{"n_head": 8, "head_dim": 64, "qk_norm": false, "tie_embeddings": true, "init": "normal", "init_std_qkv": 0.0177, "init_std_down": 0.00347, "beta1": 0.95, "warmup_steps": 227, "final_lr_fraction": 0.0, "doc_mask": false}
MLP neurons of a small language model. Each row is named by its layer, matrix (down: output weights) and neuron, and shows model dimensions 48-175. Each number is 500 + 50 x the weight over its row's rms, rounded and kept within 0 to 999. Numbers have three digits each.
After each neuron's rows, "raises" lists the tokens whose logits its output raises most directly, leaving later layers aside.

L10.down50:460536582473538472474572570517489570515554513482507481493459454460472460558545452524551503540429539501467502512580533582502606489499377442412522543524469516431530487508429468531554611587404470507447457490571536409441532456500485516564510522514442486566600445550529560450433540531506472563411524507499498523532526508450520460512494488546466469526602464389479389415418557472471531518511
raises: "house ", "his ", "houses ", "its ", "hous"

L10.down1887:407452466487475559520463535413419504507443529467502442578452534394575401494441591402516517447522528479431611452461538521501529434509620542476576431518467435480472482360490548484493453554625530540477523466575514442516449468557462532504433430520589511560490527558525535470494453563458545395515465537523507493575569501504565472452444504406531551506447532494474466528469437432480546498559
raises: "can", "am ", "can ", "cou", "could "

L10.down1334:490516442541558531470495481436565522449555518450448483555472488593506481548438516495573458470600516428498512460500497449510524465580672535492499597599514558410481417584532429520462558505514464506490548523538588500519571437422476431421454527501454410424408548462500557442510528471471573500553498569452391529448506465596492435392448577568592484497460433471506542477503527499597538591462
raises: "tors", "ators", "tics", "urs ", "ators "

L5.down462:545469475510399450451506508431498454475500501505415439434588516532588580474563514539521513443521464521395562484511500510564531426517431507495532555486423419475439502541524497500424509462532499539485397513524456465465519528431417422498520448492563514489513584558543442514599545543431569507490345437478515519464488584517528502470440586505537538459368461522584517536452423595455437547491
raises: " ", "A", "far ", "Incumb", "hersel"

L10.down781:521535489599549502440389523448520546507501547449503511508516488508615444575468547547537480606518488413573500529603477494592548464575432505493581488446495487416470616543594543541385541446548461491509407539395476445505496514531542487500492514529507437505419647396542462441481521530468539497467529473550474485561486447553406499522523546517364420425479440517428599520461485436467555523472
raises: "97", "96", "91", "94", "77"

L5.down1935:564510517455566465505455517529566524557483489549597504499536439471562507504465412421490480548509505495508474424542412523534454572491524452478535446510529469481439439460429427484469566499488487480533502526516580535460422500510547473453549438526525601487455369503417487451423577545442585481513506445480481553525590539428534478527537505506523484543509484497524477408469441483521531477421
raises: "terms ", "addition", "front ", "line ", "collabor"

L10.down1570:435461481452613533540523465554568461558484470510520536497511537507583523529465456496500568551461556596443446412531475612515461589508465526514475467484482505539485482483471576648456499476524508514476402416444468559464523556464562534547572469470476569482488591576443438537470537507500494582568536557551511497575513549522395472498509564459493415438554550525558430446518516438364497422475
raises: "os", "end", "opul", "let", "oss"

L10.down767:428466533469550368574470549578511508496501509479491500537517518539353426498416521455541569485591530521473432465495461525439518467468532495548453578593453549495559430478487510510423538436539526534519566470595487490519485363457476424504495554366561466502535579504494493518524487470521516417456481502549480456451487575571541546467502457531506570526530501481437498549555488405518485433550
raises: "ault ", "ars", "ist", "atic", "ote "

L10.down1434:532482432550526444552451507506554501427467533550407506505497533457588543477446559551468540543444448399529519506445509529362465461551485485527495452547589487513555521530532538455545555552522528542592478511471506516467553458544455526434505467442517471419528502469458579467542477467480362435576497519558465525511490540525525497479538459499480568512444448539555574557490528511542409469591
raises: "rock", "rock ", "country", "metal ", "pun"

L10.down903:511541485587489604457554469414475514519458424476532602486501517486552492488507477503500530594516539501522484643481458574512589466458465477529417556446436586433496420535441446493482485596500466465405476539542560478468563488477511369554481520472525445529469471523499505472553506489487442544449492562492496581464528500550564545425469574497499511450482535519541439486482469568514554453539
raises: "ch", "op ", "char", "Albums ", "Singles "

L10.down1447:496463490460498569515494494460504452562411503555570436501572527611529463496468544508566456523523564441510550539489482530555526512519435550479548583517479571617474511463431503427503461512577530493534442541526461403581497411450468545483503427465467457528532375548577484494483544471504481558423484479561501524569535549652492508499484480501571500487443461584441501509537515619492574497456
raises: "created ", "constructed ", "sent ", "built ", "produced "

L10.down1762:424511566585531515461517541549477547503550449450617415524414515473516540501473460515450428476516522529504456418551425503448538377546505510509524460468589422436535541481491417508540556564442551495461468549369524435478454554503480475554474499500569446471482489434555532519411501483613557502434507598560489429577529509518550509517562565489463488420567525581530464463483501522515438463571
raises: "pass", "am", "passed ", "pow", "hear"

L10.down865:478537623516531454447431542502539488505483510553487470525537547348486504465508491566535561472480509443574468514577459524512485545528498534484621498519492545447489437490496449536505507554525450457457462604470434421471442531442600463523466504562538521519471530535493456486446522540497442545477445538558504534493498495472480453465578587466531522532502451487557464400585522437545497554545
raises: "23 ", "21 ", "16 ", "28 ", "29 "

L10.down1956:521441521460497459480479433473506437530616590480536553472483501484503475527487418562417376524504492503413471515539556471570497478543516566466537509596524621456471595600444442422543464581614531488550560462560457539524487498544484578521461438379585475501435499445546480491497454470451490518518484461431479516560400421482505479460446518462562520511480497561469482434538500608526521485493
raises: "ches", "ches ", "che", "ch ", "ge "

L10.down765:509481489483501546480466536500532582514459483455481533445497430473486504508501511527471568459466520385550484503439503554536500535509512561567523509477409507438517572440567517470577466522519546381507511515514501499533483515531572536416492481606475518534553514369467494490519517570472477423418520586431575475512521383625455500520536548490523483537487567601572473619437506467604452541445
raises: "c", "circ", "176", "174", "177"